python train.py --intermediate_size=1536 --vocab_size=4096 --norm="layernorm" --init_std_o=0.0 --warmup_steps=200 --schedule="wsd" --decay_fraction=1.0 --final_lr_fraction=0.0 --doc_mask=false
MLP neurons of a small language model. Each row is named by its layer, matrix (up: input weights) and neuron, and shows model dimensions 96-287. Each number is 128 + 24 x the weight over its row's rms, rounded and kept within 0 to 255. Numbers have three digits each.
Before each neuron's rows, "fires in" lists the words (lower case) most often at its 100 highest values on Wikipedia text that the model never trained on. A number after a token or word is its count.

fires in: "s" 19, "and" 17, "is" 9, "has" 6
L4.up725:122143104137120127091105148128158113148143183087097115147145126114098127138083096081125179140128149149143167155164110068131133135109142173128141126116152108098132174134132142134150115149149089114112117157147098126152103102090152124133138125134086114141115121117115121150102182144111119119142165126172133133125086132176119126119071164096122126151142082104141136124098144106125186108156093122109183149126159095112146110131158150133116137123128152109109138149182140127111162144139119178163142095130166123086112141140095093124146140109151144163112178064173142112154101131164164123

fires in: "of" 53, "s" 4
L7.up1531:146115118119110171123109123142117139163125137093090116106145164159106105102063151126147117117128132125167140149133122144153136127146118170130062131146131079092139103097120134152081160141130112145131153169120170162130127088125140119160128112165089136099149106131135081171120135147108144116107137159134153087111123144184150142125105127186133120143134134135140153159120104123114089126109134120092167128127113071160115103118126117126146133104160153158138119154101144099106134120116132119156150169125133134081148126144171107142086163112138158156094162126160131107093168082171145120

fires in: "of" 24, "de" 17, "the" 12, "a" 5, "hold" 4
L5.up1232:092121149112135167084084143137155173143126083093140126137147129129164167140137104117151148166172166116112137107125149116147130106117086160139082140118113119147091138129124091127107168121120139135075113093108080094127115107123175141146173121100100155159143137177158146115097114165133154112117149165107151135116136110149118134103146084141160134134138141077113146136106168125117134079160136122129146168117093135135127107105167107147153132100116145130149135101158114082112086171097085094097117109093140086121148147108110142159129118109143114093163124096133171150133117113118104132

fires in: "of" 21, "in" 20, "and" 13, "studied" 7
L5.up260:112112114113104123137127112131137153115093125177103133131112144097131122125124104108137105127139117111107103125177108155103110144108120121125107190100101153103151110128131154123126092120104141140122134107132137143155127115109105113153131133118124122167122135162084070164103105158099127128137192159143136141148142132102070138124114122110130118150067164125155147157104144128152138117163121122178163132132100126136142157162136158138122125108130107138131106169117109160076143130122151112133111124135096102122103155086146128153102165107160128112138097123107149117126129149114151172

fires in: "well" 18, "not" 16, "only" 7, "just" 6, "least" 6
L5.up1067:108122149136141166127120137156119124122131167119120158109075185128134101115122143093125117105120135160114126129175099128113154147121130124125129106125101157094136114140083130144142096070082080127183154144123112109155170120082140161139120138153111141123123132137099131130114119117156118101118141119147116158104123097122131113138118119142136085152107120127107129114119079140109131111108116098137104120128094167138129118090110163149161097142160069136142154141090133095072115120123122106137109138128059137137101148140182119104171147127131149122117127099119132160141139096125123156

fires in: "would" 21, "made" 15, "making" 8, "to" 8
L5.up1457:132144114133098115131139067100092165110096108126073125166054090110096141125145129103137126142096119124126101114128121149138139146083097127138096125135122147120131151118180129170114101103140096136142097125115137155153108103147106133113107126142100141149156124150121157144143171111167138110157135129130120101112142141143137081134087100134149120163135104150123138143126138153126104120104109136145130138125151117151104081124111173182119142122114159108154134105136156113097106132098115117100091134158120165152148157114152081101126137152165114148134123111134115097109093141157136168

fires in: "at" 92
L7.up1195:168126106105143119090124082126133145144115102094106118107122130125140052139143070121121124149099127100091097153135119151182075101110135075161169113107112145141093103140123141153179176131100163097123109176123137147122127149140174120117141114107152121087140145171152148119150145085136155145194125126149128120118141135121132168127118130126104129155121131183163070132126058169199119134125114086158086160124110117100143101154093145115074152151118122073130121088145135115124102098106124145140124126132160127116083130138112082093154150139091117139122170131164143114096164139116133103

fires in: "was" 36, "is" 9, "as" 8, "be" 7, "being" 6, "been" 4
L7.up189:105104098082097128101165102106152133112138147068100111106105114149098119122156137143147125142139088116136112138141148110130170145154158100101106111131140130111142140124110120165143089111101100167095106124136100124148097127143145133129172093177128134110105114137104175113149136151116127155131162145130146121099154148113113146086131122116129124085139109115130099146076144137135114134088100120155150152116139122169158078130155124150114133075139163068121148124164170126157122118123140116126095134106115108129124140127145141134118099147175145136115099139142150148174149118119147119

fires in: "by" 17, "at" 15, "on" 10, "to" 10, "with" 10, "under" 7
L7.up950:124101110120120117111165145130154132129110113150134149141138141094089104125131126142085120135134057098166146124132138109134100134138131083189132117168080112152116168151166084140166108095133127113099131108074172125106101123112167141145117102174193138142100157136114140125132126089107161155145171140105125143124145123122115148131131177125116098088150123150145159171103138169113094143091162079117088154186160141143148103174127102109137119108156136074115138102120140129126105109103103139155124146183111124141137116083086108121152103132130138132140115150166082144088120127128143146

fires in: "an" 27, "on" 9, "obligations" 6, "anthony" 4, "anion" 4
L4.up699:110130096102155105061078134139127130101165114098116124108139141127135129093160140129142113078118142128101138142141142135146127096096078150104131172148117117102136153111130128092139155116124137121125082106112134087130100161088117136094130127136118133144114177099152082144094115108135147174127092143097135113140120134160174127112148124119123142142150109142136122111162116126124109155083082134146100132135139121156130141149146144155148128151105141155131126134112092128146140109133078133084109137111155142132159089126140112045136103140150151133126141119104147134133161136149135143

fires in: "of" 13, "with" 12, "for" 10, "on" 8, "by" 8, "as" 7
L7.up570:122142070103112158121122128120147128131110100135143125123091131091073172131095127128098110151066127123106171127112107171102131174127155133139099116115138067131184142144082172158125119104133093123118151196192187112151127143094168134126140097166158110128132149143104113140119133131175119129134113135167105127100089179154155133116147148157124159128144080121170119097121134130129127156144104136100096167121153152150124154129063138146139069092145145114132116129131139162154125160106125124173136121116154121116140125111103123158150087153154109112135119117105149158123102147087088141

fires in: "and" 44, "to" 11, "made" 5
L4.up950:112167167133139126127122084152125142147160123118110193133165126121138126115151109134152167127083145119095053152141105151095164128124115149108155160137121122140126132111142123103171154152115140125165109149055125131141116128122118183132158107130135126164105126090149093162086116135130098123107110111160159117125157149158127135114137116131120134147066139119102119141108179148121140102098124128159145122116080143126128128108122138133147143148147080141147128128105091086105123162155125168115134155130147107095140156106118091163106090131202097114131122141080123141092161090123142132

fires in: "of" 34, "s" 24, "syrian" 6, "israeli" 4
L5.up1373:157123103147078140148145113122144170146114169102138153108069140127157148125150131173118101133141129095157115091138151116123140189099111092136107136126146165135174142082145132137088149123142141134157105124135106087131113127134118149059115136150118137118168127104129152133119153139097118149126101107101106115147150122095113116122130137113114139128138092135117144114124154120159141110128086121067162118129116139098147150112118114141134146123157125161131101148117110138116111105103104118126090157122082207185129110134095106128172153109109117140116153096155140120115129108128145119

fires in: "the" 34, "of" 16, "to" 14, "during" 7, "and" 5
L7.up431:137171118153089115151131132095132129106115156117101119211143120111123167140131136130111125074108132080184117140164109123138150130143119103124120130115123100129106142170095134125165101145141107092155099157121154083127100130101167131087141131101122098133151135153132113126055146093159091106129137090139109156149138181149110122093138126152147158124166129135126102133101127130127118135095133112111163082145103128123129147121140154128112150132161123128135170140125166099115151139113119160175175111113149130135171123104131133096149148147170155129116133130097132161094093162106126148

fires in: "year" 25, "town" 12, "school" 10, "farm" 4, "christmas" 4, "week" 4
L5.up1420:148111111137104139149093158127154111118138165112111158114143131133101079115123146146121126128113174132153108089132124127120131143101120132149125131127162121137148071152114139167116098117152134132172145131137159145112142072104102172166081153160135166109135139128149135118120145121110147117114137095124118116132172122134121159138098161092175132142129109119099115114139142125122134146119097138114139119137127100121134112101118058140125153182141170171089149118115136122127092128173133119115135132175149096170133120166180142115152149118074127168159181102087090129076102129118091131

fires in: "which" 56, "what" 14, "and" 10, "that" 4, "who" 4
L5.up740:151119113136169147135139105161142105145119131149123133133152149116158091131152106136099137134122109121134127153121142152134145103134109080140109121141091125106123107162116096161099140187144108079110116118116152156106166175123136150150153153111183112128102140151131132118104136139115089149127103105178151141118089179130161107112097149128149123134133113141130132116099095120144114143132104116113104160142091110138150098155134127141111099148154096138100158105158148131115163106144127135098100122158133123064120128116143092146141151050119123119129106139130139090136097100107160139

fires in: "the" 33, "to" 24, "s" 6
L10.up1438:123149130120071136146135093114125152130166164107115161083084141162145148122158091127058147124112158113111114163150148151127079121109097161129120114098158128143123124139133146167122144149120161126136144121103095114125134103155134139144166120084171126133130157160108122119144145152146138119148133153142130129138125127166138143082142095077154152132133126166126137135108081129124084135197149121159145096128153159080133109135128147128083139110159127126109124135133145084137131155133135133114110161117133101167150131116139081108128160092147142152141152124131091095090114167110126131

fires in: "and" 35, "s" 6, "statistics" 5, "reception" 5, "research" 5, "scientific" 4
L5.up7:133111121083113111127116130104116151167165151118124122161108135097152129071143094145087158117127122128168091165136141127136124108088070103107144098099129116153130171151139086100108107103117166146114124150116126173150131092154107114143137135123125161169160145140107124107163123133139116146106148129132158165132136144142083143126082160077125157137114173118154126085085139127146163097065161141144137109155090122096135106156118148142098103119094110142110127151148134126106104112163136134114102095123113136109112108144161129123125186103093115123143127081097106089107113086122099123

fires in: "of" 30, "and" 9, "twelve" 6, "twenty" 5, "one" 4
L5.up1382:176115120130180108091090124137113156133137122128154139117162126119136107127139130109119119115158113122077155101160120119117148190110122147100061135121113113150101099137093131175150159130122136158130112108117166157123147112151150116136142131156152111122082089095128092107146135120142122130113138145117125173162096118159144158123116118141118144152083096100137134133138171136141158123147144119101152135170153095145089146131105120119171115137111109156148162082149146115129119171134134189122151145129135141146099137097162167148141134136170143128132163098150108134135083114125084113

fires in: "it" 30, "he" 13, "who" 12, "and" 11, "she" 5
L10.up329:114139145154168139149171087127107124158116170108136160107127112130118153125148131149154108075120088126178129141126103136155169111121072120151114149105119165128091150128138125125119132094147121162119143131074107144141141150110088134079155147133112137134155151156118138146117105130068116094129131173147183145120079141133072124141131182146125124116105086162119136109066093120147118146138142111132098140091130098166127104092125121141128134125151162148157113163140087126109105132160113172184141105101145119156149127116120123129149177107145107129100121072122125156087151126160157142

fires in: "was" 55, "is" 11, "be" 10, "were" 9
L5.up1442:143100179140061090120138144113123132118141141103125158127087123170150125087127125136052161076138104092113103130133103168165115123109164128150119120143146111109146128141120109114119160169159108141158106112087098137126130137135101143131140152187093110143081123162108120102120119167150144141118075103113111109130170144150143155114127110089087140109074153152101153107098138106141100114137092153140127153143129158123165147157131097118170076088127133098146094144128092070154112117136126114118124149131158085156106099129133125102160065147150115175119140149146108117151119105132103139

fires in: "and" 22, "as" 18, "ministry" 9, "institute" 6, "of" 6, "at" 6
L10.up840:095157152122113135121128082096114154134127129090135094120071188097106131159123165124133125124126136138114162132137131149118182089125153148120087125162099103088116124140086123117117147127076158119104105154147093112109140114148128127091105050150056141127128140124119124143107130117160141158170111090156156127062164105128100140108164118136139133156140115146107120124159110143129099133091102097139123131132156116155103118123133138084129140132162089144117138115124155131127135127084140123146133144120112135121125139144172138142137106112142126131125093144115123147090156132171166121

fires in: "was" 16, "is" 15, "known" 9, "the" 8, "who" 7, "had" 6
L7.up77:145141128099139117121174106112128136144124170104116109118128127118203140134146133130122183117110101128158065118153124133172148124106131131150176136141119108087166117135111108135165124129121207109172113082167115104092143178146124116116116141142164113133150160155120157109131168119124148095101150121120146161084135102124119155098141126124122132215157093149134150127157138130086155155177129121135129151142159116106122131116110181144165127173116140100101135103124116119072106127129123154155121150134163119160129154109162126087126165103147135113142113103116135086140110108159180163

fires in: "was" 55, "were" 32
L7.up1421:147119153145106110109159147122139102153131126155162123107111129190140104069147121109129134076163081117159093095149141132172096119128147116123137156123126143109138132113172153116138138133128153113109101152123109141125143148142129134102109111099122157136120148132147129162148132175147097080136151148150110116113133144078135152147164119113090124128128085146147108134129088107125104145104144127128094172145134169144120091146160171098126150119143099115155082136142143144082139112126125120152128107114130130173139132134126089121089106132151107087108122115125155144144102139136175100

fires in: "to" 84, "that" 11
L5.up332:175122105176101157141097175163156145110117135144132147120128122111135124120142168147154137163116141095128178145174087186144181091109110111150142133148105109135154115085125120088118143132124113156140126132138114140091144160125142104116135121128125103160152142091118112112134119119109177159117097109169178142159119164159170097094175162138115178135105120141122128139109081137108105131090179082113113127126116166154150151109086118093102127134100132091120125127090165099146141147133127139154077124102106156136106094135074123118140116096139116114116122096122136141116116116117132137

fires in: "of" 39, "along" 5, "serving" 4, "off" 4
L4.up931:098115114135130147153153155121129105165186099148113169083131120116161089144120105094123113097119138112132128134148107130112150134140080154124090099129093104112146109109118143161122105138153122143175137088157141149130097143118140127096140113125115108111101133149113107127130082127109111138147182136090147128078135082141118150135142141109139142112120095181117145116114091099117083102108153033128104147189123138126100144094139155095184143132144113130124137136095143192090121151146141138140096173127091147109145119098068126106136128119130175127143118100166112143148101106158122145

fires in: "s" 66, "of" 6, "the" 6
L4.up182:159126086135132126102117169132152113106139136141118091125160145091179148145158109097135170144117118094130129092163117106123140099097104173085122119121119105127123141125115159135105146163100104119148141124120133115125145116083120152104160115121154158113134126139156123153159125139103155100140135129112089099164137143131083118090115133116174132125120089120088103137159157128177148101112139135113148146163178123148191087140164139116121130121112125152141118095093118143121126118188169090133089102125155124155121132124148121154154158148129123121106093104114109128138163133128124069

fires in: "the" 86
L5.up849:076165138126129147151130174117155141133152119173122153134109143090180130106150116123120157124112094139090120159147160108153148144147127119104115156125152116134137131096151147152123115119140122142149105142155166085095131144148148108160123094102131088135117115122113122093143149143128138104117154135129140135143109145140084140062130155119155079099108146129153113135138095181165131127145105167181132170109103092106126134117084158109159127105122127076105143149100108101135127161144127115150105098154160101106149117110086103107153152103138111107128142132138172105082141126108137137

fires in: "was" 15, "is" 11, "from" 9, "started" 8, "continued" 7
L10.up1528:108163094123110069163134147119144176104124101157096153118129090121151127129118113110105128159098068127093155130153135124125106141150141084113126111151136122128125131138140144144144116108134122120154119118102111151094140093140105101096100130130126167156129107172094171109149114115168060129104153155107088145133136141122063121162143157063160148133122117134149147143132165123133106121131114150138124120146141164132078114129090144089129130131132166141069138138186144140121146082106087078169145141121115126125126122196140132091149093087103110129101139111159145129119140086153154148

fires in: "he" 38, "who" 11, "we" 6, "she" 5, "they" 4
L10.up585:107120123215178101137117127129110125097132127126147122100102115146085136153144148107131124118096129127169141090123135133102113159126113101125106033074125102124131134119092117177160129108116117131125101099128114112139147125071135145119156131144111109114104124106109173114128138106132113102104140101132123137139134141097161107106156141166158145115126135154100106099084164128109103096136121110160080132146107081114094125170099118118156115113142111122103111118099167136139136156065160115151160130137123114122164097144136150118138101149107215173117124137143112113131166106114110093

fires in: "which" 35, "that" 14, "what" 5
L4.up442:112140119114104131137088132155177140109112101168147108161150136123127119130112127127098133149168142091124146154151140144140124141133120147108158120132122100135141086098133154126137160090101129161109139146131119106143133164131138099130106125121128182129144103116104169113078141156146121118141127144134101119121114138134111147073154131114112106142135089131126094133150094128181162151116138107141093140125173151101143116135123138110148086155099146142163190097160172117118111091115141180089101134078138143137133137183118096115116140112134148093152128154132121133110086102163107103

fires in: "that" 57, "which" 33, "what" 4, "each" 4
L5.up122:131110124116108134100113132166156097101098143136106124162162118136162115110138111150121190153117135117124151149121083132114143134100088096080130158161148133058126131133121127164118133149148096136116100143127119159075140190115111108125097112109130132100142147076164122086149104163142125124089164113172127133135105147119158092085134162178124134133129175169132140096107120100118143147108155115089092131145097102139118183144174101112165080151148105120099126052106147102084104152126114118091127106119094120172134112159107136140102133107105134125157135098112168079118147118093129118

fires in: "in" 34, "started" 8, "returned" 4, "continued" 4
L10.up506:092120166133135106123113161142163118135112123110135129131138099110125144144085151109155131164131101110131111147112137108136104144105125104134164134114122152071125123117079116104104161122128134113143146162128113125137151176161128140114149141176136155136088132103118173157095125115102126093138129104180087109176113159118184140094122145128152155162157107152129203126150116132127121126187143177187139166155128109106121155152145131116152146087156148146131140128133136110129155151133118116163138134154127136141151137200151158097110086086076107157115128120114186116123106093124127121

fires in: "who" 37, "he" 25, "they" 10, "to" 5
L10.up316:150135131144154117123131097129159122163128142141147129115145144097154155120146135125135123135103119084135136126162103140093149090135114145099109106121104132165163125112126118145100123116162118094129104126102087125106178122082102126109155150163095114119103140101069145141117136123098122114120123139121153114115078165146119130119129181157126123155129075153128096141093114137119118159137138113156115116129134139124137103150123117112146138149128157118119099121128165116107127157117115143160111171108159162135120118161097122146138100130138179114120067109144148151158098111138110120

fires in: "from" 46, "of" 9, "like" 9, "while" 6, "if" 4
L4.up86:110097119091090153117108144135134147120086132141149114140074143095130150126181107134134122140117172105096136156135143125137128093099155137106158117131210096099143100171111159092141114138139108138205125129113139073200085164103081132089136111104123158170126147130139108091158153141118146089116088154105116138132155158110144137111136115174147119128131143126181118124131143111157137129135116137138139114130119134140127129087095150121151142140138105130129117118108182131145126157141120137110182139114144109135089167123136128169148134144121096140138114147133156128120171160158123110

fires in: "while" 27, "and" 13, "after" 12, "than" 10, "as" 6, "like" 6
L5.up529:123122082124100118148161091173107130155094123156092109190138165133156104132113093121087128137128105116112113136124160103156157129140108138087114133138131124091141160165105117160102118125119122155143119166134103134130116143127111116123147142154132124157128147147126116103101078128161127121149097146070167132139136165147126112132120137091135097099122144135128112162141086138169090144114145106168092134090123089151090102151109139100106102054138124073133099110138107129147093146155077102112126126105152135168123114103130109129133117079168113138135146130121136145125148132150147103

fires in: "first" 35, "only" 7, "best" 7, "fewest" 6, "second" 6
L5.up390:118121138097123127124129138144101126126125096164132185167119130111134128139107105055128131128117108112154133134146138123154127115132131166147117130110143120161125154153137128115159133090127100125136147130130166098163095123097104131158121120157111093146127151105208129091190131152123090141153160111139136101097144157115134139128111088152147120120172172111123151118130102150059113133127134123141120193154106176129136107143097103139100107140117137093129146133090109064118126103120110131146129098096136129132153117121116112106148139123202125119133169112085101089166151141120172137

fires in: "of" 23, "that" 22, "which" 17
L7.up1120:135157126121165138145086113061165141101130090147108121125124105129130141128118108093142137144137103109072124153149081098103135199108106120135136138139091118104145136124111099170125118106102113148206132054110156154134141145125136138106114158082198115131091133119133105097161134160140151127148097129159126165140078138186118103101117177116133088127140138160090104157121146138145152059136118164133135131132181134115146156140130143119126108131094146132129123135153161124141124166122098140102121156161110124138134113094099096124126158113113115099140099120130140121110088096134102142

fires in: "is" 34, "was" 27, "are" 10, "be" 4
L5.up999:162139098155081147129153151129133143114100146130117133110131087148107145143183121104127096127130132143127144141102149170131140144141141161139124132124132158096108090072098140087106147135119135144133111153111118138141150152147176136113095054135112140146072110105163117155093153142134113132090135101128129128152131129130143117086117192120105158087145091102151117115138157100110133108106092134104109161051110111186144110122126121148111097145131163151140115122091169135154116124091137136120139140111173136128112113112121132135131103163134131117049123133181120124133123166149109106

fires in: "s" 14, "of" 11, "on" 10, "one" 5, "next" 5, "earlier" 5
L4.up1278:166162133071133154150101131113087145124134147115140102116106094114123126137115079128160144126101108134173135097111107110108145097124123146138100117185123128107154190111080154152118143140132132153111111109124111137119144111088089173120110076112131131122188145137142211136132141156114174110093156125112103105098110115125163119136102104155123094129120125150163103123080101132101142173169101122099120117143118157136134098116136128125139144112118169151153115117118118118145129191145085126125120127141102135183114164100097124110142140142115114125116116146173120088100194168116140096

fires in: "of" 26, "to" 23, "in" 13, "with" 12, "mathematics" 4
L5.up43:132122115138107145093160117152173112141116136160149139134130101098122169151140144122109104133131121108139079157094134114112115151129136133103093106118145113122127156130113164148110109108106093135080152132109153104124124123108106150162122132114128101140159118132091133129116132138105121099158088109135128104097066109134095151125140162121135127123094094144144113134123118123109130108161149105087090147136141163152113119128121165113135150158141123093109088112160118148140125111130137151141120097095137121091087147120132128138141100127137113121177131116105127133112133134122137091

fires in: "and" 78, "but" 5
L5.up853:138125153156153147099144128089142096163142146105137112128124131139165177151175147153139145116143113127149113101066087152099191123072139132115127113110135152136125125111140124144128156135162107104123168114142124143122072144133109146100116115086124149135120153089117142130087101127127104141130152140169160118113124117146109102110097114135124154122122120119146077107117109148169125134100145117147091169153105108132138135100183111141094074150123119133115139126125139109148124138131099145137137113136125152126099113102097158126153110101073120131134084153143177142129135134146093139

fires in: "on" 83
L10.up362:167143134109099148113109122118153086182101121102164160116176195145181112131116140139091106164140089155076183122150113080110145107132135101083127163134111168145135100119119105114178140112116121145201162158145132104116112141125121137147107129115122136122079146151135102096133131110120130130144125122125087151128124125128153146119128143146138138122140151091149124136122138143137149081138116116168111110150090146127087140112161098163153143135138148102093101122103134125125123119130103119117125171089127149099147136158129095121154113149154096075139141087139122147115160162123135103

fires in: "and" 100
L4.up825:111106099122124108165149099114135125107093109074144097113148143139161136166130125109153127155122094098116140173144139166136183123099133169122156133151133137100116125137120125130125129139146161133134144119090100138100106137139128133114139080109153122162135138103164094129123121139183089160153120127183128119108084174123089142129141155131126151122123079120146123131095085132176154128068124088126109120113131111147130135127145132127167136139152144143156164136116119120105075097162118123109128135144126133143141131154112132139171117078129104097157092122119115127127162098129119153

fires in: "that" 22, "also" 8, "who" 8, "so" 7, "but" 5
L4.up452:137131116138125162125132122088109139167140111099107139090149111136117150138158082095178096123137149116156117080114184127116192135130104084136149065099099121101158140162130151114117115134122121163141125081116121157135114108133109117149143139118151153123145122092096157134123095130152081133138156177160117112114111147170159095128116091120132174116164163150130138152147141067138158116149142137158117120066148134166073132112141094131104151185157100078141122131098162080136096157141066131133130140144129129149175119098118103110164144134138116111144079157151142140119121136142120138

fires in: "first" 27, "second" 22, "fifth" 9, "secondary" 7, "special" 7, "sixth" 4
L5.up96:162162154082127125129080112184122117140088107144141142142107153183120117039130127150112128133151085091148127170108103128128164145116151135140136132144153120113117107125140132128117133084157112119138122125160136157119102168161125111166119091116136143131078125136124146136147130183112110103128185099141169086128102147112138160130084139150171113097161131139126151124132119106147156141102118103140139111153073151100136176166153090104096183115126109129139142149110114122133130098147163124163119073105144144145171078104126129133116093112159111102126129096130140159100131126130135151

fires in: "s" 13, "our" 12, "their" 10, "elvis" 6, "among" 5, "inc" 5
L4.up385:115118144125124139148119155095115119118135137132113130099101126111100117135168146091141108128141173146154134127132088180109150094167119117152093123125135142148153117164092133126172188143111147140137145112117092133102141102142064109168176105148109077136123115086124134135154183131110129139139113120136116107122120125180146142135123132102113121122130145150089134142096094116129129122127116102125154119122191069112150137147149170118106125162144135129086119089084131104162153131168102096111130151109147096122136096144141133155128138130107128134162095140144142082143168113116111095

fires in: "as" 60, "appointed" 8, "the" 6, "a" 4
L7.up657:133108108132132117154090115157147158141124120106082142125143107152144103183153100158170118135115123106159124098123102124132128152109141111088114094123111129108151128137062108153137139151099149075129119073146107178134083135154130115136134105118093176125118132171105162135150124166094143168142105143158166098100101149121135136150106131120123121115175121126127137170093134097129128121081095155140143138162179152150129105171136127159110120125115175114117116132133145126106116120132120144148122115127147116128157155159100133123165102138154158143147173106129132146114145105162173103

fires in: "in" 16, "after" 15, "during" 9, "at" 6, "to" 5
L5.up473:113161114129088143096117098133161139153162145114114122129130151111119122112140126133142107120117129076120104152097161145129126158137146154159177114178125127144185158104118099120116120134108093122145084119138138134158103118139087122154122144113128103167118154098127115106126134099116189108140148118134126083100100109122108164080152165152117124158128096134118136105144111089137096105126122130146105145140113126113074138111118114115084136161099154122123101146094148132130114103139103114198136113133134062138139167098114180117068133125126170139128113168118108132131120144120125114

fires in: "is" 35, "are" 8, "queensbury" 4, "island" 4
L4.up1041:157174139150108133150168139087067157058123123093098129100102157147072153122152121088122137139127167118125108134107175130141125101142168146136135161162117118105130091103106127092103072119155102149091166130103132164127106107119124145171143123166143107144102110103109147124118136121138137112137132111117116101105132142152112115107131135131181145098190129129100147149163121101150105109129150115131145109150088129108153122155144098117131091172134138134110094123115095103174134103122178123110139109100155138099109119122082077124098131133099101171116100105191146140181135119101165156

fires in: "but" 31, "and" 13, "offered" 5, "produced" 4, "court" 4
L4.up1437:124111120143152115143125127117115165121096143118098112107130160089146176125139126166172106142176141102156123090128158102175093148122096133130157106137129122143146129115107080106119128193107134079121132125140129138121097162137144138132119150108188132115140125143097074159054118143109081125124128100128127097097160137136070109096123153148111137126106123144107154090132118188132171176111148129125127156116150094087136125114134188120138090133158119128127134139167143156173138095119145118154122165116155134182070150123151111135139133130113110122126095119168111145091127093131127089

fires in: "as" 26, "while" 9, "following" 7, "when" 5, "with" 5
L7.up417:167128137114140150079130125144135141162118103117149175116113103119066119119127106131094100104159123098142149136094167133144135107131126147121164120113105142097127172110135084106125117170115157147110134121123116107145066112159137126123151122116135155152092093114156141158083103137119141114106127125126154112098150137094162139113150124121113085084159114141151100127131125127118109103124111147161124147075116162183113148115105078100147073121128154127108110081134147133134124123176116126181097124093132099098132151113126142133116148123162101136146162142101120137139099117139104140

fires in: "medal" 20, "international" 9, "national" 7, "independent" 7, "award" 6, "was" 6
L5.up1415:112182128129139110113144121153128172087082147083142119159121187173156096110109137098141093093116136124131124120124155135136141118104129133178154141142086143126088138102092125113138099111128104159117161095134151148094098087183159106150098118105119116131103144168149147111132108097122141132143133132133147118100116116121143110145075112172133136157131125139133091143126121160097133129141103145108097125123123132135118129138197110167113148106094102162144130099135126127112068110123127142123111128141142110136122129130116112127140151143147086136131093164135137163124076048097104124

fires in: "was" 51, "is" 32, "s" 5, "are" 4
L5.up446:122169098127138141128138118120163083190114158134178105143122105126087108082120146142142186123118141155180122107109105167117103107181108111085150162108148110111122117141094177115102168141140140115139158096116155111157142112129138144159122151152106142120129156126143164141147107158101138152130114136142124123097145163087128165119131129125177176142134093118115096116069124112099120147106124154125166190125164103097139135138137154142126091139115094108135161168143110134131101163154129158115156102108112148126104149124123072145135156153156142105110140122112122093133095134128148130

fires in: "the" 47, "s" 7, "highly" 4
L10.up205:115123160128107168126152132142164094138108111094122158134109096192130108129168101112187107161141156115117148141168162139112097163120136121102109132122117096140089156125097170135140145066150152159102138152109117136123115177135097137121135117121117151091079144139128117161124137107119200099147118111146120137066132146143051131117100086145089085144152133147162129123100131187139146134114127091146133104116112130136143107135171131138130145142107145180170079143112113117119092126116133107110125113089140128157116100146123106113110102135091153138115181111116064149133121103124138158

fires in: "to" 22, "of" 15, "before" 11, "from" 9, "by" 6
L7.up1072:138174100135127172128137149166154069135107135094146095132110125111110158140150156150133119087133098106072163126159164166135104102136150138113135151141116152125164153159108075167139164150111163120096195049082129128083120101068126193179133192098124137144112159133142133102157148096126081122139104081114162111124149143124126136146114161087115155104116114114144118128126096132122108143140124094095099175158141155124111113123133139117112081148138136104139105128136102143163102168127146114130146156139109124102152148130112070110141121106144096159120149140091128088135120134145150138

fires in: "it" 47, "was" 12, "him" 8, "a" 7, "n" 5, "or" 4
L4.up1410:133098091161180139090107135102130126136166135109109120140099094105155109153160147140132173057114141148115127125108107100133137152136156113159150160157110120155141125124154110088121155108150171093128154101148151110150106129138129168114139116130118164094112141124125140159091152091152132135194161135104178165115145145144085127103174166129124116127085136123189139141118100104128120149136147124140089119093113144138107088130121154169178123138129109138163167136130110094053100111123113141122113096142146172158118126124137091072164120072111127144111121177085150133134112142128136117

fires in: "of" 82, "the" 7
L7.up924:170088080118108115155162080133096140162114094135099116143114110102096144131120066090149147185114149119119092128162129110114118159106134105149124112160133094137140115092153121124191098095113106123105104123112137092150117169121098121146136100164081121126143133121164110145181136133127144114117144159147148097125150072130116121118126122094119143096097142135131155140129078179124154104106152130104153106121110133134092078128065143127163167122106141126114129125146111126104142146079118083146091103100122122126123128168114100139108145158148127170137144180136101120157123179155102129

fires in: "it" 25, "an" 10, "he" 7, "him" 6, "orphan" 6
L4.up397:122135110153141148125126099137111124113127136138120162119150115093144122095132188145113101135131137113126154095136157143067092141073116144092121148153111124148108154160128111143148124138143139089104196154130078150138133143140074126130104159138127122113134157105110149144147176151101139170135159129133194153141131140123121114190130143101143125137104120172145085122155101124121105152155151118149095164147158147179128097128078141154126138164126134117088146117133156146100129102164124116116121128103134134153098111122147133121138099148153190121157121118135093125082147137126106100